config.toml
num_hidden_layers = 13
hidden_size = 256
num_attention_heads = 2
num_key_value_heads = 1
head_dim = 128
intermediate_size = 320
vocab_size = 2048
hidden_act = "swiglu"
norm = "layernorm"
norm_place = "pre"
norm_eps = 1e-06
positions = "rope"
rope_theta = 10000.0
rope_fraction = 1.0
qk_norm = false
attn_scale = 0.0884
bias = "none"
tie_word_embeddings = false
parallel_block = true
extras = ["capped logits"]
init = "normal"
init_std_qkv = 0.0277
init_std_o = 0.0277
init_std_up = 0.0277
init_std_down = 0.0
optimizer = "muon_variant"
learning_rate = 0.00598
lr_mult_o = 1.64
lr_mult_down = 3.0
beta1 = 0.9
lr_head = 0.00515
warmup_steps = 200
schedule = "wsd"
decay_fraction = 0.586
decay_shape = "pow"
final_lr_fraction = 0.0
batch_tokens = 32768
max_seq_len = 256
doc_mask = true
train_tokens = 287800000
max_steps = 8783
dataset = "wikipedia_en"
MLP neurons of a small language model. Each row is named by its layer, matrix (gate and up: input weights) and neuron, and shows model dimensions 32-159. Each number is 50 + 15 x the weight over its row's rms, rounded and kept within 0 to 99. A neuron's up and down rows have the sign that makes its largest values positive.
After each neuron's rows, "fires in" lists the words (lower case) most often at its 100 highest values on Wikipedia text that the model never trained on.

L8.gate166:50 47 45 62 43 61 39 34 47 64 42 42 67 40 62 55 49 75 76 52 75 58 30 48 37 42 44 73 30 52 95 68 54 49 57 41 27 25 34 45 46 53 44 60 35 40 97 88 32 31 50 36 57 45 32 19 39 63 26 79 69 59 57 62 29 36 53 47 29 50 57 24 33 51 58 27 45 45 70 40 14 34 64 56 64 54 36 37 34 58 38 33 52 50 33 42 66 55 72 76 69 37 42 57 54 51 50 61 54 33 46 65 26 35 70 68 60 74 43 83 75 65 46 65 22 50 58 48
L8.up166:39 57 24 45 11 41 41 57 50 54 40 14 34 22 41 53 89 51 68 62 52 80 49 39 60 67 45 59 67 38 63 56 42 56 49 29 58 60 61 40 53 24 68 52 56 40 65 37 81 32 35 63 40 34 30 44 44 43 50 68 42 78 59 50 54 35 58 63 53 58 70 43 48 50 47 43 65 45 17 52 35 54 56 39 50 74 67 55 57 41 43 52 28 49 41 49 39 72 60 50 35 50 74 45 76 66 67 52 74 55 65 50 28 39 56 62 43 40 69 59 39 59 48 47 74 50 53 44
fires in: "of", "among", "perfect", "allowing"

L2.gate63:56 45 46 30 61 49 59 41 43 52 56 62 46 50 37 70 62 33 72 48 52 23 49 58 47 24 52 73 64 54 50 19 62 47 27 39 52 41 41 32 51 54 40 69 58 53 50 46 70 40 27 29 98 37 63 41 39 36 78 45 26 40 45 83 54 71 16 63 60 47 65 50 46 81 45 51 47 40 62 45 57 59 77 61 41 26 69 47 54 59 46 39 49 53 88 47 63 24 49 65 61 57 77 59 54 33 56 65 38 27 71 36 77 42 52 33 72 37 50 46 55 56 47 33 34 54 59 53
L2.up63:52 48 59 53 53 64 52 62 58 43 53 31 41 54 33 63 66 50 63 37 41 47 63 57 59 34 48 79 64 44 56 68 78 38 40 50 50 25 30 45 61 53 58 54 57 62 99 47 36 62 66 00 52 46 11 34 57 57 63 45 53 47 54 55 59 25 39 50 52 46 26 34 46 31 56 67 75 51 33 46 44 57 56 51 43 46 55 40 28 58 64 64 64 53 52 51 41 34 42 47 55 43 46 54 72 25 46 55 55 42 55 49 58 64 58 26 29 39 56 63 46 38 58 38 60 40 74 30
fires in: "life", "died", "born", "age", "francisco"

L2.gate15:81 23 48 27 48 39 45 63 48 46 34 26 53 31 29 42 34 60 39 49 37 80 59 55 31 40 51 44 74 43 27 64 45 56 47 68 59 66 57 33 12 48 52 42 50 52 58 54 29 47 45 58 64 34 37 21 33 24 71 71 59 61 28 64 35 50 56 56 50 43 46 37 28 57 64 62 45 58 52 42 42 65 17 23 50 41 44 34 50 60 28 39 40 77 72 37 69 68 52 71 60 43 40 69 39 41 50 13 40 17 60 49 30 45 43 21 74 66 49 73 64 54 62 44 06 52 61 58
L2.up15:61 31 58 42 28 28 35 48 35 45 44 43 64 57 48 57 71 54 73 28 37 22 92 49 28 58 63 54 50 36 38 53 56 59 41 21 43 42 57 55 51 63 55 47 67 71 38 58 70 73 00 33 44 66 15 60 74 64 50 53 37 49 57 52 52 52 45 72 51 46 45 61 48 64 17 37 45 54 45 47 57 56 65 56 42 56 48 51 56 14 39 66 64 62 59 51 62 81 49 63 42 51 39 51 41 17 53 43 24 35 58 53 52 14 59 65 54 44 64 72 51 44 90 45 67 47 46 69
fires in: "number", "track", "involved", "killed", "two", "side"

L2.gate237:49 42 00 47 65 47 47 34 60 58 39 44 61 59 58 49 47 88 59 42 47 43 40 41 42 53 23 54 40 48 77 55 39 48 18 22 69 13 51 54 93 40 49 66 24 52 38 40 42 50 48 57 26 42 40 44 57 54 68 38 74 53 45 41 33 50 60 64 33 28 42 50 31 51 32 50 33 57 56 52 80 57 58 42 55 66 30 52 60 38 66 61 42 32 37 62 44 02 53 29 41 18 38 40 40 90 27 32 47 49 49 59 62 46 43 54 42 39 27 73 39 22 60 28 72 48 68 77
L2.up237:55 19 39 35 36 52 66 38 65 52 67 75 66 41 41 67 37 41 74 36 41 45 48 48 57 27 55 26 62 64 40 55 55 42 59 53 56 49 25 42 54 58 65 44 68 89 69 55 38 66 25 45 37 61 48 45 48 41 35 64 36 53 73 62 32 38 68 65 48 68 43 43 41 62 35 33 55 32 49 46 42 45 22 68 46 39 41 51 38 37 41 73 47 62 50 69 28 70 83 79 55 62 53 55 39 46 24 58 73 60 17 44 59 69 55 61 60 22 78 44 33 44 44 51 57 44 31 45
fires in: "1", "61", "81", "91", "standard", "71"

L2.gate208:48 58 42 25 44 56 56 34 62 62 59 33 60 58 51 26 61 49 62 52 33 37 71 67 57 56 43 55 58 47 57 81 43 38 47 48 41 50 56 37 52 55 39 70 39 39 57 28 73 43 37 62 47 36 87 54 50 36 46 50 46 46 56 80 48 80 58 60 52 60 52 44 65 20 65 21 69 40 46 56 45 31 69 37 31 38 71 60 46 61 47 50 30 60 47 21 74 56 62 56 54 58 25 68 50 73 45 47 29 30 48 43 36 43 43 48 57 44 36 21 55 68 46 54 21 45 42 37
L2.up208:63 38 63 36 57 48 31 40 59 26 45 59 30 48 52 51 63 46 60 58 67 50 44 50 66 56 48 49 47 98 72 52 56 35 79 44 46 52 38 56 45 52 52 27 54 53 65 76 52 82 78 56 52 22 38 52 59 72 26 72 71 52 51 43 50 43 53 54 29 56 58 47 50 63 38 88 51 37 64 41 85 59 50 66 36 52 08 45 77 40 63 75 41 57 57 67 29 18 61 51 49 25 76 40 69 24 48 66 38 55 63 51 51 47 59 44 34 57 47 60 65 57 46 50 49 30 48 48
fires in: "2019", "2018", "2017", "2016", "2008"

L9.gate132:45 44 29 58 51 67 41 44 51 70 37 56 47 39 55 24 62 43 58 73 47 54 44 62 70 64 49 93 71 47 63 52 52 36 41 26 42 67 68 50 65 69 46 40 52 46 69 43 39 31 56 80 60 55 12 57 45 50 62 40 50 61 54 65 32 72 58 45 55 75 43 27 30 66 33 44 56 24 41 46 71 68 36 43 56 69 40 69 37 62 45 32 42 34 36 21 36 58 53 75 36 51 61 23 61 63 99 67 61 52 47 63 64 26 73 21 71 66 83 64 54 29 61 72 37 43 60 28
L9.up132:47 58 76 62 51 33 41 42 47 25 55 39 41 65 49 52 65 45 32 71 50 28 52 72 42 42 22 54 32 40 58 52 64 54 55 69 80 46 37 35 38 51 58 27 64 63 61 65 33 48 48 25 33 32 54 52 57 56 61 60 31 61 61 77 47 56 58 51 26 75 39 55 76 78 43 65 66 33 45 43 36 71 56 58 72 50 26 29 34 76 66 56 55 34 32 64 69 63 53 74 00 50 43 46 67 80 58 69 38 27 45 31 67 55 56 38 40 72 13 48 66 53 37 37 36 43 61 92
fires in: "of", "or"

L2.gate175:47 48 37 51 27 68 65 49 28 82 49 35 69 53 41 29 58 56 42 36 48 28 70 29 48 27 48 44 47 51 66 51 58 39 77 42 37 43 58 38 42 60 70 59 43 30 70 30 75 53 53 30 46 66 61 22 74 41 28 31 18 68 30 68 57 91 61 67 59 35 44 46 52 45 59 36 36 87 81 42 69 36 59 54 33 51 59 55 59 60 74 79 54 58 63 37 43 45 66 58 56 51 35 41 47 76 53 58 54 30 55 29 52 52 78 43 53 36 45 54 50 36 38 45 53 58 43 99
L2.up175:37 33 59 42 41 53 37 58 39 58 66 39 51 57 24 50 63 47 40 19 76 57 25 37 58 59 52 55 54 36 73 59 70 36 63 58 52 41 22 40 25 53 36 27 77 43 49 61 53 56 43 62 67 42 30 54 41 79 47 53 49 35 29 85 74 51 51 60 41 60 43 40 64 61 33 39 19 75 68 59 36 47 40 56 43 48 56 39 56 61 88 59 52 51 54 41 46 47 52 44 45 40 29 49 29 54 52 59 31 38 52 20 24 36 67 47 40 56 34 45 39 77 36 44 53 49 52 81
fires in: "be", "being", "become", "been"

L6.gate164:66 81 49 30 27 35 33 27 46 49 47 50 65 71 27 59 58 41 65 23 52 53 50 50 68 79 46 47 72 41 58 65 50 45 72 66 54 27 72 82 65 38 61 59 63 34 51 57 10 50 76 78 51 45 51 71 61 45 52 34 69 48 64 33 28 65 76 14 52 44 63 44 68 41 52 55 66 66 48 34 44 38 61 37 60 56 74 46 71 75 58 46 38 31 50 49 45 52 61 34 43 43 78 14 28 57 32 52 25 43 39 72 76 38 51 50 23 15 47 72 54 44 36 60 34 53 62 47
L6.up164:52 69 24 41 79 45 63 66 53 63 44 49 48 45 20 45 64 60 26 55 74 35 51 26 31 76 71 59 48 86 67 43 33 34 71 62 45 43 56 48 34 26 40 32 70 46 52 10 47 53 54 30 26 68 27 61 32 58 62 52 57 29 48 36 67 59 55 56 78 69 65 46 81 44 30 49 41 38 48 36 61 51 74 53 35 51 50 53 59 24 75 61 56 58 60 43 41 62 37 51 59 47 61 62 21 46 49 52 28 65 36 65 49 53 36 60 75 45 59 30 23 13 61 60 69 37 60 85
fires in: "was", "frisian", "s", "trinidad", "türkistan"

L6.gate251:69 80 33 59 52 68 58 35 01 62 59 46 59 38 40 32 50 48 56 42 53 57 45 52 68 32 07 46 58 46 68 67 49 59 24 58 55 36 62 65 53 58 54 59 28 50 36 37 27 43 37 44 69 46 57 36 37 36 44 49 31 65 35 52 69 50 38 40 60 58 50 53 64 31 30 25 27 80 43 65 37 29 61 43 75 50 57 61 46 18 77 51 47 75 84 23 30 57 51 50 62 62 36 67 55 73 47 33 13 41 66 54 40 30 50 67 33 42 40 35 60 38 50 34 47 50 64 62
L6.up251:57 38 70 67 43 70 42 25 45 29 99 73 76 34 71 57 48 50 54 60 40 58 47 51 86 85 56 57 16 59 48 66 61 53 39 52 63 46 60 51 21 62 37 32 49 36 39 54 45 69 59 46 41 41 29 41 57 51 36 64 31 50 72 56 75 27 57 45 44 52 51 48 40 42 43 74 64 65 53 41 62 79 48 81 63 41 31 46 59 42 52 60 25 45 57 41 42 45 61 45 76 35 56 62 35 46 37 65 33 23 70 34 42 31 39 54 31 46 36 61 43 40 69 63 61 82 65 43
fires in: "s", "israel", "i", "and", "eskimos"

L2.gate24:56 45 23 03 51 50 56 65 26 57 33 64 51 53 41 55 71 42 65 44 64 63 74 75 23 47 67 57 62 22 45 48 53 62 74 37 85 28 63 41 68 53 47 69 18 59 57 65 53 88 65 94 74 64 40 29 65 47 52 43 54 55 50 35 49 57 16 58 58 38 33 39 58 48 41 65 41 36 50 77 34 48 64 46 40 64 49 55 41 36 35 51 58 44 14 50 49 05 55 29 34 41 35 31 37 58 48 58 31 55 47 47 69 63 53 52 72 47 76 61 33 49 48 51 50 63 51 46
L2.up24:47 34 18 57 26 50 57 33 37 46 49 59 44 63 68 53 38 56 48 42 42 33 60 32 58 48 43 50 64 44 15 50 53 57 47 43 72 43 64 47 41 47 52 65 48 54 50 43 75 46 41 39 57 40 63 25 55 40 56 50 23 43 40 44 74 68 31 49 37 42 36 33 42 42 71 71 31 37 56 64 32 38 47 50 44 34 65 82 38 43 25 51 33 77 43 21 67 31 44 41 16 42 40 63 77 48 61 46 32 34 55 53 52 40 44 50 72 83 84 45 65 25 64 23 26 35 69 33
fires in: "no", "first", "other", "number", "only"

L7.gate303:54 57 19 58 50 75 43 55 48 18 41 30 32 11 48 57 45 59 66 35 63 35 46 40 52 53 56 57 63 54 36 61 66 56 35 47 71 45 51 73 56 33 31 64 55 67 70 36 42 62 47 65 44 39 33 44 60 63 49 37 48 43 59 46 46 63 62 30 52 55 44 36 54 46 48 24 72 40 48 33 57 96 75 81 38 59 46 45 35 65 33 48 56 47 56 46 31 59 50 83 60 28 56 69 49 47 93 70 18 38 32 53 58 59 48 32 62 65 58 22 58 45 46 57 55 84 68 56
L7.up303:44 38 52 52 40 68 34 77 51 47 35 31 47 69 29 49 38 31 55 36 67 39 71 68 62 53 76 42 56 32 56 50 37 58 61 65 27 53 39 73 57 25 86 71 24 75 81 69 63 53 58 47 53 64 60 39 62 55 26 41 28 59 51 66 29 54 59 67 32 46 73 76 44 38 70 35 41 63 40 41 51 61 55 45 65 27 66 41 53 47 35 52 66 44 43 34 52 36 50 91 50 45 18 58 59 60 35 79 84 46 42 55 54 26 50 46 78 49 62 67 64 48 88 56 60 42 57 49
fires in: "is", "architecture", "was", "later", "architects", "fraternity"

L8.gate60:36 81 46 39 48 57 54 52 48 40 42 26 58 52 39 45 42 69 38 53 46 49 18 07 57 56 39 68 30 50 46 57 70 37 61 36 85 62 66 89 35 65 29 50 42 58 78 30 51 61 89 55 59 42 46 28 68 59 64 40 33 59 69 27 65 28 52 56 38 36 45 36 78 65 65 10 30 56 53 43 66 72 28 35 56 77 52 28 61 46 29 81 45 70 68 45 47 28 46 45 49 43 57 41 48 54 50 46 26 43 81 62 62 63 29 31 74 48 48 43 49 49 60 58 64 40 45 67
L8.up60:63 36 25 30 45 18 53 35 36 34 64 30 54 57 50 38 39 57 66 57 60 38 70 55 71 57 42 36 64 65 63 51 60 54 38 50 43 57 46 45 59 49 47 51 25 41 74 27 57 57 36 51 57 67 65 04 82 54 28 40 33 49 64 33 75 00 56 80 67 52 75 67 68 43 51 30 53 51 61 48 38 53 64 48 65 55 73 33 26 47 65 60 36 55 53 68 93 49 38 49 45 69 54 38 39 41 80 30 30 43 10 60 33 83 68 53 47 51 81 32 46 38 30 63 50 54 50 47
fires in: "most", "of", "first", "among", "only", "top"

L2.gate21:66 52 28 66 56 37 54 44 21 58 59 45 70 63 52 23 27 47 70 56 32 56 41 69 39 42 54 74 57 46 52 36 57 43 52 65 54 60 85 63 22 43 65 43 55 50 81 33 59 47 68 57 50 48 67 19 44 37 90 58 45 62 62 36 62 48 70 55 56 69 54 39 28 60 65 59 53 52 51 76 52 72 49 62 47 54 45 46 25 42 66 52 33 45 45 89 43 58 59 84 46 59 54 53 29 42 76 65 50 52 56 45 63 59 16 25 57 74 46 45 44 78 64 29 47 51 43 62
L2.up21:62 48 58 44 46 72 50 44 46 31 75 58 46 58 21 53 47 59 68 51 58 31 36 46 58 51 61 43 60 53 55 46 62 43 36 34 50 59 82 50 48 49 37 57 41 49 63 27 33 56 28 56 65 42 85 50 35 57 41 55 57 86 70 31 54 41 63 56 69 35 52 46 40 51 48 44 37 58 24 59 34 55 66 46 31 39 45 24 51 58 48 54 56 53 75 77 60 32 25 47 35 73 56 29 41 46 70 69 63 36 81 58 54 79 44 26 41 54 72 50 46 51 43 52 35 48 44 50
fires in: "from", "when", "by", "during", "as", "at"

L2.gate19:67 49 51 69 36 73 42 65 49 75 31 41 48 23 51 72 43 46 45 70 59 39 33 64 46 43 48 53 62 35 37 29 27 41 14 45 44 73 51 56 60 49 61 50 86 45 79 49 52 48 70 33 49 69 49 60 60 75 57 51 33 39 28 62 72 37 57 35 43 57 48 46 41 38 55 53 51 27 44 48 49 60 30 46 78 33 42 47 70 73 85 46 26 66 64 40 60 69 19 61 39 30 61 51 54 39 42 54 65 68 34 53 46 54 52 47 36 56 52 59 44 29 49 74 85 47 48 38
L2.up19:68 36 49 36 37 59 65 46 43 64 46 14 38 39 38 68 56 53 55 43 58 63 21 53 52 59 71 47 52 41 51 45 47 55 21 55 54 60 38 55 55 49 53 79 58 37 43 58 37 37 85 57 59 45 57 82 51 37 47 42 38 22 59 53 62 26 31 30 60 68 46 46 37 69 44 64 36 25 62 79 20 53 68 49 73 41 46 57 42 56 53 63 54 52 61 40 53 52 44 71 68 53 63 42 46 39 45 76 62 83 52 47 55 64 62 45 68 45 68 34 45 52 58 67 47 35 34 30
fires in: "music", "title", "musician", "syrup", "popular"

L2.gate251:57 34 39 37 38 58 45 51 72 55 37 45 32 52 30 39 44 66 74 68 50 35 66 39 39 40 55 59 42 61 59 58 29 44 51 39 52 63 50 41 32 62 35 41 36 39 36 55 91 23 31 43 65 44 35 56 66 64 67 20 46 25 36 62 74 59 51 36 35 49 66 21 51 57 62 69 64 38 71 55 52 31 50 59 27 31 42 67 50 56 76 42 57 52 34 39 15 43 45 56 63 61 21 68 53 27 55 53 44 58 55 60 44 53 39 68 55 65 51 43 68 40 45 52 45 50 30 41
L2.up251:47 42 46 74 32 38 48 52 46 71 63 49 47 47 69 43 55 58 40 56 56 26 34 51 68 60 69 37 50 68 71 36 52 46 47 42 81 60 09 10 34 56 73 41 43 37 95 50 48 62 40 51 61 40 38 56 54 66 41 41 59 53 70 69 21 41 64 47 34 34 60 34 37 72 55 71 57 51 50 76 40 45 39 70 57 64 54 49 51 43 60 34 29 50 59 26 23 39 59 53 69 87 16 50 36 30 47 74 50 30 53 38 46 49 29 54 11 78 62 56 33 47 25 45 41 59 40 41
fires in: "her", "his", "its"

L2.gate311:56 36 17 60 62 47 49 46 53 63 79 38 43 60 27 34 53 76 77 51 47 37 49 61 49 47 61 63 45 42 84 51 64 43 56 61 00 41 70 42 08 54 69 43 57 34 38 70 56 65 42 45 49 43 54 35 64 70 54 44 48 85 45 41 70 54 78 39 58 52 54 30 36 58 52 45 49 53 54 47 65 29 67 58 65 62 59 47 37 53 66 54 43 37 31 50 51 17 86 35 38 51 31 32 22 70 92 64 67 32 66 47 41 52 30 51 31 68 65 67 31 54 52 50 46 47 71 68
L2.up311:58 81 58 44 55 74 55 77 51 73 71 65 66 71 74 49 52 37 66 73 33 35 23 67 47 52 55 59 43 64 60 60 49 65 71 66 65 35 76 61 40 23 50 69 57 34 40 42 64 42 75 46 35 36 35 38 48 61 67 66 63 69 48 40 39 19 53 46 49 42 57 46 29 54 61 58 48 74 51 58 41 52 43 61 47 52 47 59 38 36 48 47 51 77 57 51 63 50 57 66 64 46 18 86 61 50 59 49 39 35 92 31 26 50 59 02 37 47 42 38 55 57 70 62 60 40 46 35
fires in: "february", "june", "july", "january", "at"

L8.gate34:36 33 66 72 23 44 29 51 32 38 55 65 49 57 52 56 36 57 41 50 53 41 44 38 73 49 58 48 52 59 50 62 81 44 17 64 45 18 71 62 55 58 81 49 41 46 44 35 37 72 41 33 44 17 41 37 57 25 50 45 46 55 45 31 42 62 72 43 34 72 46 52 64 51 40 51 53 33 62 52 61 49 47 45 43 58 72 45 58 38 66 60 39 40 69 36 76 56 63 40 59 36 42 66 50 49 54 44 66 64 56 30 61 43 45 36 41 19 14 60 55 32 63 46 59 52 18 52
L8.up34:54 58 27 60 47 62 35 50 67 78 47 40 66 58 43 32 40 46 35 63 46 69 35 38 24 33 51 53 17 33 47 60 63 62 63 63 39 46 44 62 74 74 61 61 64 69 33 34 63 51 46 36 53 45 53 61 40 44 70 32 63 58 39 54 35 41 78 55 65 45 42 61 53 58 17 52 39 43 55 73 50 55 45 39 66 24 82 31 22 48 48 53 33 68 47 40 35 50 67 35 51 40 43 56 39 46 31 50 37 62 67 50 66 48 51 61 43 40 29 38 43 72 59 32 74 63 39 67
fires in: "was", "i", "syrian", "squadron", "s", "it"

L6.gate226:53 42 62 50 24 53 72 44 59 50 34 43 28 71 35 57 31 64 87 56 65 30 51 53 50 46 47 86 49 41 46 50 51 46 62 29 45 65 45 46 33 46 34 37 66 69 70 38 52 51 55 50 36 66 40 69 46 72 44 47 41 60 48 58 41 60 43 13 70 76 42 49 50 60 42 43 36 43 24 36 71 51 36 67 37 49 21 44 62 52 48 65 23 60 71 21 52 51 50 61 55 55 57 52 44 49 48 62 20 31 58 72 72 54 52 46 35 45 50 54 32 53 49 62 34 66 66 47
L6.up226:46 52 49 34 25 53 45 53 59 43 60 47 54 34 55 62 55 43 38 35 41 53 52 47 33 49 44 52 60 59 77 44 42 69 36 22 59 43 36 65 40 56 54 56 22 64 32 62 62 29 58 41 41 38 59 49 49 38 64 33 61 26 42 48 56 72 30 67 53 52 83 51 62 73 50 47 70 16 45 36 56 57 40 39 78 46 56 24 40 74 49 42 68 36 33 39 41 62 36 42 87 44 53 43 48 49 40 42 25 51 36 52 48 35 73 43 35 36 37 63 72 52 53 51 33 43 46 48
fires in: "york", "angeles", "tennessee", "francisco", "combat", "seasons"

L8.gate167:41 62 45 69 93 46 48 58 43 65 44 43 78 86 16 45 45 31 68 29 75 24 60 63 26 51 40 37 37 07 53 58 56 64 28 55 78 63 67 58 78 44 55 39 52 48 51 57 47 27 56 58 33 22 32 56 42 64 73 50 44 59 48 52 33 35 81 64 43 38 50 62 39 43 53 68 78 49 59 55 54 56 62 42 44 26 50 39 09 59 41 76 35 52 69 39 51 41 47 47 47 55 59 46 61 84 50 57 61 48 24 42 15 74 58 46 55 62 43 58 42 26 67 45 65 43 52 72
L8.up167:54 60 53 55 66 54 55 42 48 67 87 15 46 64 45 53 67 65 83 52 65 50 73 52 44 66 35 56 57 48 45 45 83 51 55 39 50 51 66 38 24 58 57 13 26 46 47 57 36 72 05 60 44 37 55 32 61 67 46 22 61 34 70 29 32 55 60 71 51 74 68 54 26 24 51 42 23 46 36 55 59 60 60 46 37 36 59 58 71 24 74 63 43 53 42 68 57 50 59 23 74 75 31 44 24 38 39 88 04 62 57 53 52 31 52 35 45 50 35 72 70 36 51 45 66 52 31 68
fires in: "and", "as", "via", "formerly", "become", "by"

L2.gate268:82 40 88 35 45 59 29 51 84 60 34 46 75 36 61 67 64 52 59 68 45 43 34 55 50 37 54 61 19 74 53 56 35 22 71 71 49 48 61 54 41 36 15 39 36 65 33 78 77 62 62 35 65 57 70 59 56 74 51 41 43 80 57 58 60 36 48 44 52 56 36 65 52 52 55 60 53 45 42 61 46 54 45 39 29 42 17 62 77 63 65 75 49 51 54 46 68 27 38 53 59 61 69 64 63 25 58 40 78 47 68 75 33 54 64 55 60 42 40 13 66 36 45 40 42 43 62 56
L2.up268:38 66 54 54 39 37 50 29 79 68 30 66 31 26 40 49 48 50 43 56 53 37 54 52 09 37 48 61 34 68 55 54 44 35 57 41 48 47 38 31 36 57 69 47 35 48 33 58 87 47 49 30 46 82 58 85 34 54 59 38 54 45 70 45 62 38 34 61 59 41 23 33 71 59 62 42 49 54 33 56 50 65 65 39 22 28 43 38 53 44 76 64 31 50 48 42 41 82 36 48 53 47 49 38 44 46 63 58 58 33 48 57 61 37 68 35 49 54 54 52 70 29 27 40 27 54 52 22
fires in: "performance", "life", "security", "literature", "capacity", "bracts"

L6.gate289:33 55 60 56 45 52 47 41 55 26 49 79 44 64 36 64 52 53 45 67 44 76 58 54 52 77 81 49 28 27 40 67 52 53 52 74 20 39 31 19 40 49 41 25 80 49 65 59 53 29 50 42 51 49 53 51 56 59 40 35 57 65 52 31 58 56 61 45 37 60 30 67 60 26 74 65 45 52 35 57 56 56 41 31 56 41 81 42 38 48 37 65 69 59 23 57 49 25 33 73 60 55 43 62 29 51 50 51 65 38 59 47 55 16 14 44 51 47 43 77 43 49 39 30 43 13 56 68
L6.up289:59 56 70 54 51 71 55 49 55 37 64 48 64 68 71 42 55 57 20 55 38 56 51 50 51 62 68 64 62 42 55 47 51 25 50 79 53 38 51 56 47 42 72 63 41 65 58 62 61 61 45 35 45 49 42 38 42 63 47 50 55 43 61 24 35 64 13 72 59 64 52 62 44 38 43 29 40 64 30 50 52 51 57 32 68 41 46 31 30 47 22 58 96 41 16 32 76 38 43 43 37 51 34 64 64 67 61 37 37 64 36 79 63 50 57 36 46 50 31 55 61 64 56 45 43 49 46 58
fires in: "would", "not", "may", "now"

L5.gate77:86 48 61 57 30 45 57 37 49 82 68 45 79 73 40 40 61 69 67 62 68 66 52 55 41 61 31 45 61 44 62 32 30 77 43 28 67 44 41 52 15 58 60 51 61 33 76 63 68 71 49 54 34 51 62 64 76 61 52 68 62 39 23 44 46 38 46 77 60 65 32 44 39 15 45 35 44 29 43 46 89 71 34 18 65 39 49 59 58 24 43 69 44 46 54 39 44 59 27 72 56 55 38 63 50 32 16 51 49 59 67 64 40 26 41 38 57 53 59 33 51 36 63 48 62 57 53 39
L5.up77:50 64 60 63 48 60 28 68 41 40 73 43 58 36 34 49 48 26 62 49 31 57 55 49 34 48 43 53 67 47 54 51 28 56 52 69 57 44 42 38 46 42 42 61 46 68 74 27 59 81 46 54 50 90 25 62 39 43 54 49 33 62 65 37 48 56 89 48 57 31 26 51 46 48 41 81 30 48 51 38 79 26 69 37 75 77 73 56 74 56 57 42 78 41 36 72 53 37 70 68 59 35 44 64 46 43 59 64 54 53 48 18 54 50 72 57 60 17 54 37 40 59 42 35 50 39 54 59
fires in: "as", "mexico", "then"